Weights of a small GPT-style language model, trained from scratch on English Wikipedia: no biases in attention or MLP.
MLP neurons of a small language model. Each row is named by its layer, matrix (gate and up: input weights) and neuron, and shows model dimensions 0-191. Each number is 128 + 32 x the weight over its row's rms, rounded and kept within 0 to 255. Numbers have three digits each. A neuron's up and down rows have the sign that makes its largest values positive.
After each neuron's rows, "fires in" lists the words (lower case) most often at its 100 highest values on Wikipedia text that the model never trained on; "fires on" lists the tokens most often at its 100 highest values on Wikipedia text that the model never trained on.

L4.gate54:105155138117131127117106118113197174173151145145098114129108074141090100109137103106132216122120162115093128183123155117159132084154146146127142099115144169091115184143203134156125097104146098124096130196068160158132115140157131111166170045098121092140131133083144080162095124134162119141084173137135078086142159128137103079149099167128145111099109140141149097124161166072117129207074136156122120160104141174121092127141099182120078138094165143125171185059154132102109107111107168131086073146201163075148125202119153138161180117147097115141136137087101144193148126124136125036
L4.up54:102110136061189112177145174103114081081163103105133114117124125083113154154151129058069116135147116160146171129090172142057113105149107126184085160183171151136152108120129140062125120125123116114077142108124099132078139133073134177156147116130116142099101092141094161105140081135105164114133140156128111161172106142103178152193171116183103180083115119142174102085080118124128083105141099164108080124124167104194140101138156123181090102058112084046081112150182121094136056157157123132161087170150134110134109132195089123088117182111138163155148098106086134134069154119135137119
fires in: "in", "him", "gave", "across", "demographics"
fires on: "In ", "bor", "ograph", "him ", "gave ", "across "

L2.gate312:140163134128134119131106130131087127113111117127140129117131132122142113141143093117115162136124112131142113150149112085154134112125125110135132128112125111132210134135141000127126129123109135126079150134133139116121094155124125129158152104130039123117119132145108134137130142164133097118113128126124087118130136136133144107108111123121120143140145125117124113109120115154157131151079149139115148106148125127102127139138130125130153108146137130117114133113132043154124150116103166129105128141100123141134124084127096133132161164125125147131120119116107112127124255136135129125
L2.up312:159147114148150122130109161135123139142146142147130141119141137138143133138104118135122117103113146145139151141111126127132119140148129130110134124152125112140123118121201255167117128101159127127084163126092104111131127122148136126116154111176009114120142104087114119158160144154108130131145129130139148120152100105054127156124125132130126117178141098145126131133112110133127151137180188150137135133126134098171103142140133112101116146123129124134110128142134000149117111121131129127106114110122102134121103120136120147122128135126130111123135138136096110127141165116129122128
fires in: "based", "sadf", "making", "make", "represents", "events"
fires on: "ents ", "based ", "SA", "making ", "akes ", "make "

L9.gate261:125156109175112099161162098101123152149198105079121148116153116085070115158168098124121156145198146139168146152141135145132120142074125127152098172080144110065111103157115141154116144127147134140119172189109065151147172118089150059129093057180142127130149169093139043111109107143102137148146149201163106151083111100130129118152088067164084111069141088137148079122138165162174131108119109146107099094108168108125179152097091132087122105160072114137199062108103173149146113139106119126172081060087162152175136094120136125220096114129154092126151154165151110125130119149146178112
L9.up261:053103169145148108169160162157143151139135130114147136119144111110163111105106115106110193192193059132087153144084114163077126143118102159106124177176166101073100152099072157083168130136112078115164167150132117169088145060140118105080183075182129108125110218078144067195094144118141134111119118166115149107127092134118070141091132075130087154142161125151128128054133140111161120108155143177110120148108117129102108129117081067131155151170112129048214105139146130172132128129072113143105112136131148135141117130141147129131116124126136081199122148117165198168093122084156130127
fires in: "can", "to", "may", "could", "will", "also"
fires on: "can ", "to ", "may ", "could ", "will ", "also "

L5.gate3:145184079115117178122157134144111122171128118124177155132140090111094060068138036149085094104101153187135160073096138030164100153113141140154143131065101122150122150129151176136117123153119154189125157016105152086118157125171113058078077100184148086123066162099068096139078097151124140100147156098123111116091136203156085130141103113139146100105079136160160109117074149122142113174085110146138138105147130119179159162137168127145141123107127102135145164147126148143145111136107144152181093096173128153114102077113112173100121125111148172174090126138129149179102120120155119164
L5.up3:089137089060173156090140170147127180152076074143140143145170125115079103128150111138126096089110122226090225123148187102143178126145105143110117097133138112151131109110106168170140097142160149150131114101137118121102088179145137139158124104190127151114108039133147144071115120106125128076177110086179111123100118129142114090165177075177136149153172087116165249103096100172132164099142113175172090098187154141137117122116126158135084169140110163153138094180126148137139149150144119129126065163127145094132117124083129146139117135055154142199110119103165126115102144171122129126
fires in: "it", "17", "other", "which", "16"
fires on: "It ", "17", "other ", "way ", "which ", "16"

L5.gate372:197083103143172167187139186130163198096067144152155180116105094057187080129118151105139137131100124110106136133090098059113140092126147190122090108116148122167105136091147157115121163103113121118109105128110089228109131118145153141125148136144117088121162107132146120149118124112126117091153125118165134121117104157161064157106112142157180092128073155091096110136162090041092153102110120155090152092054148103143164100109165116117167199173097099100189128152125152095126098115206119128130101149125187068123090127087165130127105106140143123179124165122167153156167168077169111105
L5.up372:182085084093180153179148135165152148138077119151147150117144120033158058089136111130115099165069106068102127124057108090092117105111176155128107131167127144196095167134143128150115110119120079110096094137130118162118117125157150158128123206114082102119149120143178123147131099107141124075134104108185112118120118181168081136098141157115105098155080167071121117117121093017125126086128102134118156084070104142131140102105126148143164162201132112084178139147115124072106088091189114093135114134135149101144122121104112143139073128143118165176141105143187141164120167044136121087
fires in: "played", "along", "live", "released", "started"
fires on: "played ", "along ", "live ", "released ", "started "

L9.gate76:116159092136155120145104179077144152110183123157146150151152136151107150122158092118183087166128067092124106117161167107127154113162149161118110173142080188074151159178155129106077148130128134222088106156122133169150099128088115090113159079191129163136159197155122098116141135120135165111178204148177072126118078152119100091112149126150130105076120111178163159138166112107118149133136076108109123143127132139108123147093087106142152119136119141109151146099136164160249116174134124154168115115118170075136141082130121177123102137136109092128147207158087133116175042178163153169
L9.up76:116124102139077138156138176111178112186081152117132124089168129127074155153131127109136147130072090164109174117155129127092168134120131105151151138135159094071121119116140106118104026098140140134107177134082078112084139071080125124155137067132119146103168113122117149140085083118126142101096153133114073122162142133128147145074068099166111134098088099133151149150111180152073081102114123122127172092110157133129114212138168052132079116088118153163083062132179154126083106072090178202147124093134091094130168072160131168112185159142069104123092130139154119162104104134110118054
fires in: "there", "can", "to", "its", "not"
fires on: "there ", "can ", "to ", "its ", "not "

L9.gate492:078186137080097088122127084074105139178146142122086158162092139092136116184171116166139143088114142131144119114119091155141128134170126125160124112094147126170075160149123115121136124122165123124161153080089113150105164136099145115105121113164114131104168127167063106108142080127138155129165161152084119164069127129218129124158127140177069124161097101118182125074140109123162169218059097168142138149097092085116127162046072123076146083128059169182220108138122186155107133162065129121114095115096174152110131120126128154107121116124127116193124162178138128126107104090158102087
L9.up492:083189157142080160096171149085129135141160112138143171128125102146115086154067098112135168150108179131119187131062138136100082162135102116129166108121126135106129153179120146104105120158176167075093114133135147127176175207047158145156172196111135136149107147128118093160134174086089181090147176163112100135133094132102108153085142060141143092110167113142111109132087102080128157147122153038122054144165117093084109144130141134120144147102146123115078097127086087102098140128054182121150091136134228105106125175080107142101104168131117143121129139080163155113098137100077147140
fires in: "it", "which", "t", "yoshihiro", "he"
fires on: "It ", "it ", "ast", "which ", "ir"

L5.gate286:135162143129137092153140129095140118138132150154095076088132123150050110116131083120162121106132101182133144116204111142118129120078108123120121144163143107107175116084107118119150102143073086098067107135145079107129091096163089163158067124150131108200174133096136119152105142166173134149121143133169118056111108116142141178173163136193167097162146157147181116034177133184077149096092055128137122136097100145080140150103145101103162080189091183117165158142156139105144105084125148096146160146090110141148109074107143131163181164151120129128178107063122063155174122150172073150
L5.up286:178132095055133077097110193149127146143184113089128124144161131133142061156160106158090180112136152111119074124113104051151086136172089120072115223124095122143149163136169085159195095125122087146118076136116130071112129091135119131123105111141136157069132126109119158149161146115080181130135153081116140117111120126160096107148158134132063123197071207181158114108142091123115117152156126192127169140124183101049085113143113143111137121165128097097097118105091072112092122126070147147119145117171138178123179163158111177097080169128115144126132119184127073123133100127132106103
fires in: "from", "four", "three", "two", "in"
fires on: "from ", "four ", "three ", "erous ", "In "

L9.gate175:138141109147063139178190088099150108097144125182075128114064163152056084153140111154120127118070150175042082114145126126135141129117135105122091188093142168128160142066085143087086163133099057124145158091123170151169145146157133115102116177123135147160130169124121063142123120149122155189134145150160153161113113147117185179134081087170154117104109186130182117190102168091147201163107108184091087128165094115147188150152102151155130165124112079132163095104124139164103085106187154137149121133135143120108080110120123148142165155126164086165152152117124135101113094147200158097
L9.up175:126126113150084090106143124100199099090063116105163087118151146122117146155126163134093114137149107145178110137162131144040136103109124151176132115158066109094113124208159129161093123141103071126208126142157188101082112175089112121117107151164169170113055107179090161102087145120143083175193159111113127147107138069112149110175110161092163150100139123153076106106173102166206074076141131089130149179097105129133102146171123154110140188146086132117156122166182110161107101113170163089109109165127147105086119073110173139127135124127139116112158147107135069090181151123090130166
fires in: "an", "ozone", "only"
fires on: "an ", "er", "z", "only "

L3.gate219:134128060097149135149171122129080105145125060117101107098187117144148171179130085083096154108117162148094093225165170193182107094105132128100092113140132140187154160124131081137124139167133206120153059137083037125124094177108159095125110156105135154090134181172129126164116108080082160114121129150157139144149152130135120111151104136140144164165115096138137135115137110082119082147130203116158111090144144092182119170104136164113150148075136133123158176116078166119112156094132167086142132165053183151115104140084136196149094111137147120133120138138108100203171084162146146116
L3.up219:068094102212186135153138165133150057156117067108083104127144125069122204130127142094103113069153141113099129169144092171166126080092169132136101080129125107134161133141117056116126162173075159160107125178088114071093113125151125088118060132100127145126116151154178124131128093094121173077112148107134103144176134092128191158147103170085147096211148095151086142116148096097116087083186135138151084119173137133151167109117097122084140175149129118152109092132087109076124111097110119157163132124080152094126137146109106127190133089128151081138185134135101112191207122116152120129
fires in: "also", "saratoga"
fires on: "also ", "Sar", "ring "

L3.gate214:159195132063173066140106109092134134168132145177152125082118114092089128122157110108115188133144137118128167157131094136139093100086142100192122141060121156143105147158160145143133136134129036104128119075084121128131161163158102103111152114143099127128180161080134143150154160134099121162107139120131106127085135093151134096116140158161095125084160088201107133125117137127113163213099141193114160056059066106099170084143056129097162130078123166175133151129065207171148089125162110179165114139086124129157108181101160152134132115108135120132100165128099138170158106081063121115
L3.up214:145165154089132111113093115091164139135129126164121144111123097125109196100188118131130181105160138108150172155112092125115101094086119144174109161047129109122114139141183130112171156147116061119158138080076126104137139154113053089123126125150094125136155152055162134149157190119088125144127138074100142138085149129170141113140131152168114121110179083164088124133117139122096180208103149206151164082040084106065110093120054087113143139102107159167132205153077183193160101098149066152153128136107135141159088135106170137120146112084131102145133151157111146151131117086080134148
fires in: "years", "people", "members", "days", "students", "works"
fires on: "years ", "people ", "members ", "days ", "works ", "ems "

L9.gate12:102137140200084124167173194128089151100167092091118078138152105158095104082124109164119114115120127131111094121123099161041124128146101067128050135133108173131147144091090140114154147107088131073082195171097153117095150149131160078063055115111140087168133117108112118092112093169167118137133203132145130165066174129163074099137169123169110067089139119143132189127167153140117103151124127144113138173146138078070142214153105108120115088198143158165180124086117121133139089126087086140151118182078129114073117095125128089146163113122122119143133102159119155134079136123146120098
L9.up12:101132128108183125169103105145137091160151109129129198191085109082077124086108191137153126136123090115104159086192160122134096160111166153069108167132173097125109174139131102116123149153132162181105094095129130080139137144130133091127130195108147161146127205146137110153151174125111118115128107147088099101141135136148185163130130155149134076111108123124144171146101112109110157084216114088146117090082152109157117129177183166136072128156104113120110080132144107197136182165112190101160154081145127157170139085093120202138126204114131139139178101221077129120096101157120129182
fires in: "there", "following", "average", "team"
fires on: "there ", "following ", "There ", "ik", "age ", "Team "

L3.gate23:175103119163150107168083119109131125171105127187160155119131123107114158124164201143169175068132101102172161106125108152123167114098170129176094088050112119139137155109125067149137140103134083096167123129041143164146144146122075114122155119106085127150135158098112132149123154171098184156131148165153097110111142108154154081140146120119113147075128099161136083151088140109080128160099122198153149069069125115072126119134089104094094162125133216144126122066060210189186096109132109173123104152110085156174090112126188141134147082075152125117125193145137143091115124113115134156
L3.up23:149160094090145120144074171121150074162081139155123129128183147140112127149142132107113159110127176103144137137145131088134146109105113104169139169040087166139091155165130088149176127110158065145081098046109094137142151165145085106124113094174097118131137161100113119152142139154057149152140113147137132073069118113193140123134171173106080146105181126198128089109120088085075124219115128164122132091089121139158138110137052105122117117143142110156124222178097151173115129112133133096153097107161139157157179096143121135136120095141093139108110144125063057166136130067080068143
fires in: "years", "people", "days", "months", "students"
fires on: "years ", "people ", "days ", "ights "

L5.gate457:189105143203065164111112096129102108060140138102120191085138141129110091120135069119112120095134107157079156171143154110089088113178123114123110169126138080168178149166138117112151103187142055090173087152112091155166158135119118162131092110158146156140133159117079161116136119161151117152134096156052154152084175136087066148106094139190102125141135116113133108092178153134108110165109153082108119073129092102078128101101130179161138078166155093213138171131153087141152120113066070099089155158118089126165073086101129123092165142140100145087136150165165171126124128075156106123
L5.up457:213099148154114133091118160101087123133117155113118153113159180116123128075094103127097131080099153173082172119124191080132117111138077116091118161113107123126111156154138132159175111165125083074191034166061053155128170162141150153126074075092152169127079137107034151114164119114121131161154098136060140110127162102092091158170088081146122151210101170168123097112114091141112154181137157076143130137180130116076073139135127154128169094137112117109109176126129147113172147086149092091139085165122094126120107162128084126078165119125118147074115122132127151103132092124136092116
fires in: "has", "including", "from", "three", "include", "his"
fires on: "has ", "including ", "from ", "include ", "three ", "his "

L4.gate7:144168135167181127126194186120097151157090163145135146187137173130154170083133106097175151113155136126130174149162182115144157081122153093132105129109134112126104066091088120072153136141116161171062180137124153120109122136075146108153146178152147139168167134130147153175180147088129100175156080150171104174116131175141146200072121099111073144101123100121223138119159124147124131103136066128139142128147167133109096087120098155124089085045144110113177150115185145122071123122147176137136204159108103155120150098070130102072152137127096059137170099143075126123144110115087135146
L4.up7:142122097202129189063177159099136135118059104158167078138142192120107160117117139169108144101132156124164154186161157142121196112128091166194129154152144080136063128088108096134121116125188126144083152072115127061099134117092113154090116132163105179132186118098131169114152156119124089096144094096128126163118128097162117127104095114157133093090169119110121099099070089221176094170117084144165167147103108125112083116166140096100125119108107113140083167089183124143115186116110107145109144144128083143097114114117143105140172107132127108127104181100140183088021172120100120146
fires in: "well", "against", "west", "east", "under", "brian"
fires on: "well ", "against ", "West ", "Bri", "Lar"

L8.gate238:192057078164127135190193101108083165157119162116124115092108159120190139118137153129154181099138075120181113137124154176089126124139074118144137096132128138141162141168116096175198129123118058141150131159141151153139114142135123128132119115171167134179143135082170141147140129155099146126103121113107151098098123096131195103142116123125115136127111081127118129141136140065180166185102149157029111164113170156026186123135078080122155096106127122073117108160140102116191084136086076126171137194173137110135107153073110142130079132126153147206167128161083153144138100144099098125
L8.up238:077110143158142137105157158094198123137088130175167179104144158218129194136110086104144168124099116169125100144111145173117152114058194174103126125143057137078142139122182153130131144153188120093102134138141091129137137126158108171139122115097143110158193114090147143172147137129111127161131160126160156090098067119165122138104096140143053117156187190126168110173159117147127132132095162101133081133133121061125155152074107131159186154121084061166065131149146117108132096087062052115148098115096103118156146098084140101096125115100126097160084163084114142112180133073114147119
fires in: "january", "october", "november", "march", "september", "july"
fires on: "January ", "October ", "ran", "November ", "March ", "September "

L3.gate205:181122145154126191152117138179129155187117118144108147112125102059139097105103159132174088144150090104140151132121211092079121044097154178140130136104108169134055123133131189163097117083187149123164172146138123174150131107172110132075168088124119116060144139151152176127079093136127154160147107176191122085090101139137163122107138092154111162109134174177172083131161076116158100126163197101078136159095137079154097152085087094109121151159149136067120128226094120122128111094156123065142119120132143135144171140119143135117124130121166176154124092126183128121144117103186141159
L3.up205:159091169072117161152091166060144163096114118159090116162130137097101219103115174124144166152127118115118185157110140147122172129100150148080123062124188106178077104104166110137167155119112120160077158146103172177098168147132081152113140113146081128117160118166125165126080119136121111140087121117191137149174098099133236103122137178092159056127157130166106135163114148101118162139149157112143124089100102132100117095100094162151166160179110056140110182097167107096099145146129156174068137132112112110109135089189140099143158101099167108162171128090095172101150122058118154136
fires in: "there", "played", "well", "name", "started"
fires on: "there ", "well ", "played ", "name", "started "

L7.gate334:096098150105161173165156124115154068089137053132141150150082140105153161160133150131154141078132091174143117154152122128118099160079064068155105174150084131102157110121152120136103135082122146058132198153161147134152186138121158139110153149113152111115105134196125119123124142107197183156169146114097135137092150119109173142128131127087085133138098086131142124120104126183148147186109131157106217085110095131123188117152148183122108131225084096135134092057113149125127109159143098128153139156180148172093089156117117099143211186116144145146127116145134075077133126117152157039
L7.up334:128090108142127141124132120099128091088099087081146159136120123139160142148132202135156177112154103168096136123133145166104175146127093132131126105053100110068161103070111078142116152070128176077125204151138160128130216098162145104180142171139155151141159114166116098138127171104230137165153179134143113115151166143144096128117111097120136104098167131147135176124117098182102105105085131207128140122123086127146135168153093164099104123212066068099130151096100181128147136108126167114130139130142108153125090145133117104159159131094102099228163142128120119055148043145131125122
fires in: "an", "isbn"
fires on: "an ", "ISBN ", "An "

L3.gate373:167100148197108170121105110143130081121054108128121153130075128172138153162117085112182117059116134104135126143180178159087135072117163116143123123072146088167101138104114130149083128128106159108142131146121096110115168088119139110114133130152099099157103134178104106127075084075164071148158128076113167124144164163086142204155095169159193162138181166156026140125115123122143168145098125098164139087155190153092126138123159160120128101147108123158077155129123180193175143157147055138098161140070092114094168164180120106162065092110154089129130122138108103159114159149124155095
L3.up373:198125102129126150154183124123147119147078119160108136129097162130093114160092109140174111077095117072104099153222173147101129129192180170117084151118114105176091094100110116147098111112159192108103087147182081143141105057145158115144179150212124118097049119182144142135083146138120082145154135110141166128196162154081141196165114166154176090099173134158059113132165095156148174120105124079086132147154155127120130135095156191135133130135084141139116159126118145127109108173164079083104155138062106133084152139125095104155127076134129119118142099133123108192112128109106144093
fires in: "president", "role", "minister", "member", "served", "appointed"
fires on: "role ", "President ", "president ", "Minister ", "member ", "served "

L3.gate280:105104121153149126104113164141171156115122156122163136170127144089128193130124195101123133166148124099139118104097085189114108094109164178117138146161096138078123151124092096159174174143214137131064144189150141116096179138122162161126156154114107135120111121174128151105141156152156074127110116139099141179151100115107176100121140114115139134051139108106109128142167081089096134075130186154095159139147135089127000083165126144150102136105134039096159087146098134183134161187130099178085105172175137125125133100118077198175145099127161112194147144115131133081152088122135163149
L3.up280:114140160160184171130113105139116089111177165186122143142131158115108133115141125132176161108158070144119121116114125190063127081133161169127165149116139135063115064096083063046129129115137221140124100167118170092097099142100153105171082139089135135131131178183052109128140094169117141106100127087156129119163147133109203123158134115168160120091158145146120150117152108100087167058133136127119125128081149085152031100213162098158086094105095097094112114124106133194154125188107131119150136143099129153176126105131107145107140062121152118152130148154124144116184091114093102123
fires in: "there", "votes", "memorial", "following", "killed", "english"
fires on: "there ", "emor", "There ", "Votes ", "following "

L2.gate144:124120131167104142149102163098126168092144139176125172139123113124075175133114171148153123030118091108059131134218107125078135190153170109110078075145151076120116104082076127098133112143095165137128144155127136154110105103157138121157135117151129105133145090150137106194097127036183090140193146114175089090165144194110202187160082168099133194132131146151097181160148166127139173134112124107133079091159131141105121143122111138166114139158119151136123152117129151155189137148101083157101072139112105149135100184113142133184100116101154103098154139105084094163090143142142184078
L2.up144:118130117133085170132140200131153146107185140174127157123136153125100164142103130185137121068130159131083084221198101135053106135159157113136095103159144106144131089085065126111140097127141173131076152098120104140108112089170147129183124148153145086078139116129120096173113108054151074167191111141134101072168153125131134144212106152138097105135167168140098173102142139137155169152121136066169113116129136162095138143076085164148128101161148128119147153151151148132155149150089089135103081148107119108104137114124139139195112055133184120081173129101054112172094135168092143069
fires in: "president", "general", "director", "member", "player"
fires on: "General ", "President ", "director ", "president ", "player "

L5.gate430:156132135141087055112126082095176107086120103127102135056133070209163127106133132060155102111041123120134184207135197108117124151132148125161186162106117124193156154103124144158105084122175137117138143136174097174114145141157131107090132116111137148146118078071171072206114125160061157057113137104097153166118137126140119118135130176139101139117137069126100161162135134086143169166069182155161099089124142083054136123078121194108102092164155099118152143133108102130124121128121120129144122151104143153163125144143093104094108131095165124104097131068105115141103159188117140086
L5.up430:079086150110063128121130110100113125112122144082092145126169076169165133118094101080140155147100183149140167138142168109114123151063064168121175120082131102144131130122113080088172109123121141119171118172118175163096075111100103121099115124108127153153170157156140129185093045173111111125100119113062133135099091164125153096156164158123152086161122073121137163136123135151101124213095123120189113143108083090104094124128138142148097100097162095137118111143137090107116191093085060145041149154156117157189120131146114137136171124164139113125054165142125105194161091136149143029
fires in: "at", "october", "september", "years", "named", "village"
fires on: "at ", "October ", "September ", "ia ", "years "

L2.gate164:140200094097154104149085120136115129192094120186103083101150065103050117097123074081154177128153173108137210151093096130144124085101091185186155082159082172148148083140134121118142124112122096165116124126064131100165165198157096119119138116177144143164146143096102129168124115144062147137120171165156097113112106163133179147125127117129079125095173161174176121100110123141100137127099095194133115139159094132090166106148064149080154140070151172155177145116095108143115122125128073103170126151126107108156105156073164131183096106125123118150137146136143085138196083115077123087
L2.up164:122145176151089171096080162098143153144101149142083115088092123150131148099128100111157110088117169112137146151125075148089077129123078115161142134052171077090124131129166133125159161167106070153122151098058082118144156136144042099131136094149125119169156172102143141158057168151127091133096149136109106108125150168153165110099154085172189161122180159158162154131140142141109119206133112203160136147103149157099098154159107070089108112101109216222166167094082148157141146126145129105172130118101168124115072131124158112138161132122146124139128178118066110139184073123136122087
fires in: "they", "people", "players", "women", "students"
fires on: "they ", "people ", "players ", "women", "tre", "eas"

L4.gate305:078115165129111157127135104113144190093133062177099131160136112153068098172146118056152120159086044192167142127142114163130142136139146098138135153121148178107184164117145123109069110164108137105161147091145148165129160142153093113137129129142111125135121141115112127102111098140165187174133154157140106109153142127156073109188120105101134127115135142094132181188094119168120126074118044150136132170125080075072115118137106113118157139107132143134155168087118113128070132124073151087199174100188162032081149110083101175107181165133167112169205101086152113115123122152102107162
L4.up305:165092109078099185125104157101152120142179181139104143155101132151112077167133118041176170085098114075101144134165169120096125066090098110131153078126114121165144110131119205107135121148165114176139156105167105130176101148100130128155138139150136109131157015087112160104170159128147166130112100108135117135150134128124100173190118132088104188059131175124108113127147098140090098153120118128074136164178066122104116171105127123159120102135163100090029110072160110067129157130095153050114115176112103127115149108151128167151075117123131134156122188133132085126130128151078083110
fires in: "its", "states", "hits"
fires on: "its ", "States "

L2.gate126:097128109091160160147126162134134125129145136122110170114191138213088105140040125126084131128131133136152102127095134213120073089158114126124106143148119179149052158119178174133113145117152154104092148105145117128139083158119140123159116128110169140136155092120182089065100137091084155139137096125175083124099095105001146099106127141133079122096120142134134161160110116086114081103076150140149134128122127136134113095116146122133110110059085142134141101124110199137115061146125115054145144184151136134141128103154124011141119206134122149139147110174161115162050123120102130130
L2.up126:150115097085127151131111102136143128125114095115122120129143129108117120111020117135162147153094123105137120118107144108133141110135097125124200124100144147123226114129144153163128127125143129135078165141108135134117127103117135116095115138124255028084109151097139130121119112137122132132121133104126114116134141133208131130091140113135141134136121134154147118119110141107134180161105076117137123145113122125127151120135139140150100112134123150130111136129129244122137255106134145137120116126144125117132145163141141255108158110122116101129138133114134136100125143115123151110
fires in: "election", "history", "age", "church", "geography", "images"
fires on: "age ", "election ", "History", "election", "ography ", "ography"

L5.gate322:107004109088096200101159162106112111151088076080147122156074136161147100149129091158118116111151115128177112085098133149104101150093100130152097184146105098135124100127105102091125144102139192146046182095202113127101125129175148096143089089081167130161088120218098133121136151139173178141116118074115114076109124162112153167129157115111128121175114167130188104114103112184142133181165073129126137123119091144136121134139162139129113100133161142056065152155151153146105134119124118106111137115208185170178146121122101124104086169169137141152108130131130087128121135138202106155
L5.up322:132160109085110120140176090142122105117088126078080175095112096142126110131179071068143178122162168087138140181154128120093125145177112086106139163094152131115096132198129130165132140170143179127094160043157166088108094195089151105146073145141148132140128154139115140118113112082091150120180099097104066090150065153155079117092152119213125117216124152109137106099167131179086119050110143174161187153139133145099123180119105071126160089103140109121119180153119113125126147134067097120125137100149130123094056118100141115090149142140173158125094111174104072134114120089150116140
fires in: "of", "an", "a", "by", "guangdong", "ibn"
fires on: "of ", "an ", "ong ", "a "

L8.gate331:151173130106117114129094090145145097145140070110090101118114186179062110043150199146183056121103113122162086144199164093096094130088157091136128155212113151078150159121139104119090146128077084114097083126147140147176137160056083080082137110163106136118127160155108149122073107135108130121149121187091136130091139094106110141117154129101104144148103074123171080190156138081133138147123118192090120130154155124104110136107084117163136111148107139132197125087183148094086149173107122101145125168102178131117150146144081198128166153085134111145118099096143094115167094155133093076
L8.up331:104142164213154114135120173116127104139160177116123129087090103094113183136094105110115155123102140138116098113164171144160163088114138122156120139029155146058198106212136133098094135114072149158089148115103143136070146170113137171098085130131151179120145146138150158123145049180110126065085151110108132102171069095123161140170135146168101144056131145078151147134151164173126125113154137139150063159165096124118151187096068110149106135107075168136124099139147161164165136165166122176129092096129112110131094132134131121114129059127103084173081130138121072066142101139122183128
fires in: "its", "s", "their", "wikijournal"
fires on: "s ", "its ", "ik", "ir ", "Its ", "o"

L3.gate354:161117146180131110128151150144195181124109159128110132142135153119126102081157128091147119129072099120204175153168158159140137047147193155176145098094091105161103133102144122081163140134195176106091123174109159188151085120132115131138136146082149136119193119128128159149076144102066134067117132156114163113198134193122168178088124156145120108107079080138112097172088140117161144162108189151208078133102092165143106182145185101092064088156122162155152129090131117074162131075093134130154089126133181136148133135130139113137149076137133099153113118097140070134131115098086147127
L3.up354:162118144167115129117147167117193171115108165119104139133112135131153111070180128083145112108052101123205180160187142152137137039142182145180122088100093100141109131098130123082170181163168180099079150165116174163138085123135096115147127147111146131152191130114133149158082153111084129069124153153088167124206122193116159180080102147120124115103089082146112088177092150134164136145092171159190079139120111170148136187138185113101066098160109153149137115085122123089170114073095138162152091147141176132141140149138159116142164097094153088139126134108130088133125112099088158107
fires in: "scott", "netherlands", "ireland", "dutch", "france", "scottish"
fires on: "Scot", "Gre", "Nether", "Ire", "Dut", "France"

L2.gate43:151196050066180114165120182156160087197100139147088147099151082134072125152142123141127164138131174113095154179138100114098084116087149165175160104112139157178120110182160122085137114137155099144140189110074088080149128185152121131134142098163131146125179112052096137140149114148085097144161151103138107112085106109097138117129173183100075130095110093194148112113133123136111122148115084108123126073092077117109136110172038168101138124071172132167135147072085121189153135098150135145169100086130096162186134093126137129096137101137092122113139144107141084173164093099078100141
L2.up43:139147135139170148070052220111158140163145146152071143111123110139127147144148133154173174087127141096159103170161103140067097151122154139155112122073166107160120133116181131106137173137127094106158178115067098137116130165158077111150196099141137143117181138063139153100097125150130102163150119130131114127082185115136168118123180153150149151076130084147143124142152165139115132216123119177158163099106099119099116180170106087143099146137129202188119145049081128182187145086164184131190122121112123155140082130124174111095177124082115115103130194079109162137155126147122094131
fires in: "people", "players", "students", "areas", "problems", "works"
fires on: "people ", "players ", "ities ", "ems ", "works "